From a checkpoint of a small transformer trained on Wikipedia.
Architecture: biases, attention and MLP in parallel.
MLP neurons of a small language model. Each row is named by its layer, matrix (up: input weights) and neuron, and shows model dimensions 96-191. Each number is 500 + 25 x the weight over its row's rms, rounded and kept within 0 to 999. Numbers have three digits each.
Before each neuron's rows, "fires in" lists the words (lower case) most often at its 100 highest values on Wikipedia text that the model never trained on; "fires after" lists the tokens most often just before its 100 highest values on Wikipedia text that the model never trained on.

fires in: "with", "olympics", "to", "driving"
fires after: "ed", "ly", "v", "ated", " Ju", "ing"
L3.up575:530537473507529480481459466460460498530503493500460547483512537481472534551501490491514490471582481523447533497466544486478529488501503530458514496510520543463488537481483495471511519529452527481485491500477496485449525527514477493534516503498432508497517475497497451504500481507487471486

fires in: "with", "no", "of", "any", "exhibit"
fires after: ",", " ex", " an", " and", "ence", "e"
L8.up980:462489509528499504510517521487522519489511520465506504454474514473481516476496449451514496500516527533444443499508506528474526517508522467476481491467469512486526530470489529515540546512465493500490503477459491496491493495556491550522473512464494485501468511505475507503523537500480521513

fires in: "1", "2", "3", "0", "guard"
fires after: ";", " |", " Gu", "-", " a"
L7.up379:483509553528511453511506531471460475478518526504485521500546522488487485490471496434527500514474482539508534508500467497536474519518513517555469494482559486506513498490461510509475500475519496517493510544508482499507489492444480505483478517491501492488496488466537533471521503481474506460

fires in: "and", "with"
fires after: ",", "wi"
L4.up470:463551511503537549491492468447520554497543468488495494518483524474505491503474515536508474499518478467480473478475500486462508501512496456479420489453547468486483511491497493485494480442517514508496485475469502477506493470505509481499499477505542532548532494491541431490525489486498501521

fires in: "there", "then", "annual", "foreign", "tomb"
fires after: " the", " The", " an", " to", "er", " For"
L3.up629:468500504535464473520479512506513486543459492489461499505497520491513483520490483523513494464441527536460503486522476490480500473504505518504514555523491463475508517500506520457496529552502494543490499502466479519483517501491480514505517488453514512514510495476503481482459486497493493525

fires in: "first", "top", "fourth", "fifth", "3rd"
fires after: " the", " to", " The", "if", " 3"
L5.up916:513491526510536503473502489501538485494500513505493501498483509540531526540540465501518499531520510491512559471495456504532547511524469509492502516496471525473507522469505552494530479514496465480506488490455462476468514509512486485493489469479476465491532505522490445484507458490480511487

fires in: "of", "punk", "sex", "to"
fires after: "s", "ation", "il", "un"
L4.up703:502467480522495523486507484469499518492499493510471500514474520514480467521483530463463483499548478501512507493563545488532547526487536522510476523496530519499478488488512456543505519487486539544553500472496498485513479494472476482521474496526516514493483498501503472476538503538487501507

fires in: "of", "they", "these", "should", "numerous"
fires after: " one", " number", " the", "ul", "%", "er"
L4.up391:561486498522488499510473518500506478477500532492543570487563486485507495505504486501535506507514484557505474496490544488488492555510506514509522535498463494504503545522509476495449505471480481515517453497500513509469501529500502496500483487489522487505523506498515485503505485528528523550

fires in: "and", "with", "make"
fires after: ",", "wi"
L4.up597:453506542493508502538509525465512524503480560504505487476513450531480528501490496513495473507526448477526520464470537515483460488513482510468446502424493474487513511489484499488494534492470513495490519502508518486568511482502522505434519502538521492517538509449529480480519434516481528526

fires in: "there", "according", "across", "astron", "what"
fires after: " the", "d", "th", "c", "the", "st"
L5.up395:502491530467446506483505497475498480522501476465496528493520511506524532505492491486527508497521484471514522476519507511455499522569485509479525538488480505524482515546509474469531506525435522457535515500505495509544486470454524512551484526518489455482512497568523474527479484497500464496

fires in: "to", "activities", "participated", "suggests", "applications", "seminaries"
fires after: " due", "ic", "iv", "gg", "lic", "ar"
L4.up698:553504502497508517459522465513476507451505478476498506515450497487455469524485471461517478496492514525540507506498479494542494483453477532507498524521477487502497517510519550485490493513501427521511515474518450523530495435528526509527533510503461492521521465472498531498492517497491522499

fires in: "was", "is"
fires after: " He", " and", " he", "s", "e", " w"
L10.up263:493493540502529512473512527478471479471518499472463473490443457516492490506462491473526513486498530564535472536491529499488521493453482514477485500536443447507508489505517471516488544497482550488477531473500511502524464512516501516521490511500516509441469481541489532463508524468453521491

fires in: "he", "they", "them", "team", "previously", "she"
fires after: " the", "H", " previous", " The", "ward", "th"
L4.up357:523489480503513495471445494517527546505489519543523587487512495510501492496512459516502502512536478535474558501458519457497502510514496515452495454476514507510493465540512481521508504492472517435495523493471500480525499507598494476452511525485447498461474502476475492501462503506525526511

fires in: "1", "1r"
fires after: " |", ";", "R", "\n", " and", " of"
L8.up7:461487468536507509479484531506463493487499491489523521497459514444518508515503502500509511526500500512523495497482493493539519530438489558497527544463466480480449479552511501502479499483502523531488503495497435506489479424489498501491480530497470502505487452476497504495513481504480511484

fires in: "a", "two", "four"
fires after: ",", " and", "ed", "s", " to"
L7.up170:489458527521451485444482527513497505466505500480520487481485517507520496488462503533510493523492514509501485536474520483479480474495534509487526505499540469465493535494554482466477515538507476490478461521498476486529505504507493522523521474486482526512469489520460508510500524500488485498

fires in: "of"
fires after: "s", " one", "age", "ation"
L4.up145:539493524474474480523497481500504506476535493500444511510506505511536505532494498493493522496483449543446501497474518473524486515494518467502528498527490511491494518464481490476439557514526537474515496515547488447494515508491493487506493507512492506519476527515466450497525480536480507493

fires in: "one", "within", "committee", "without", "does", "pen"
fires after: "te", " with", " On", ",", " (", " do"
L3.up25:409491490475510441512469525519544488496499479485465556502507452464474529494523493466500476476476533527476521456491494473496501500506515510521483498454493454509474512525442475516507476491496468530482473485462512524518497531485495496485499499521474467516520491534488518536432507501487470483

fires in: "it", "she", "manager", "management"
fires after: ",", "man", "I", "ra", ";"
L4.up257:501484492501513510534466516495504495574519523510496525484501498516502477499484500512515445507522524522487527538498524495472512558546471456488501539500493514487499531480531462512500488450501477471518508507447506513500446485523509475494521482475531482467531519463528500528524493459494500519

fires in: "any", "annual", "following", "anti", "important", "previous"
fires after: " an", " the", "n", "port", "The"
L5.up309:498465526538494478530481476507621486512499509509513516474487511486474510472493473522491451529482488488530483504527528507482527490473541487486476492475467477555503497512514479540491477494496541500474482484455482557499505512492483513494506479449504478504529512472484485519529494498502473498

fires in: "was", "is", "while", "when", "of"
fires after: " He", " re", " who", "hi", " Re", " W"
L8.up841:486466502487496505492524417497507491494497529547476502477465519499513508550531513493487437507523488544512508508461507462530532486498542521517508543492484519472527517486517512529476510505530501508507545547478537552515467510482535458498488515512518473510474523508462475542492508459497500512

fires in: "with", "it", "she", "production"
fires after: ",", ".", "duc"
L7.up1014:494497536463518541511500532469498510514475521492477495498475494463479502528482458494519377539529514520492521506528516499454508484495480435546503470477493540498497503530520497496495514534441481525543522507513518481485472504506487540486510487473516462456496487489544515498508476515521510494

fires in: "he", "she"
fires after: ".", "H", "ri", " where"
L10.up707:505491489438537501480482494491519509540475483518527507477488490518505502516465482529488512519543473474533516486537511489497497471495508498504534454459491414507494473474520500528502516532559512513487461492519484467522533518517511480498442514497513495485487484500464492487541475510503492508

fires in: "there", "within", "throughout", "costume", "centre"
fires after: " the", "st", " with", " The", "c", " through"
L3.up814:481473466536485499514450545522481520518509489491488531493504498528480530490496496498475470547462536467525532498470509480545483489511461518476515478546453493486509515497500488502466510540485514488460484466498501454483498510511541486544495526499473480558477511537534483562511542475479487495

fires in: "her", "most", "family", "friend", "year", "friendly"
fires after: " f", " the", " to", " p", " their", " with"
L5.up1002:520498484534477509464468442484459507483488497439485553503534501536508469525528506504509517473504438500482499487519492463482490502502509497471527487497536457515556491509519490504451500431488496485567472505501457473516491507523485498476455459483478491486501511487482488486492461492510522491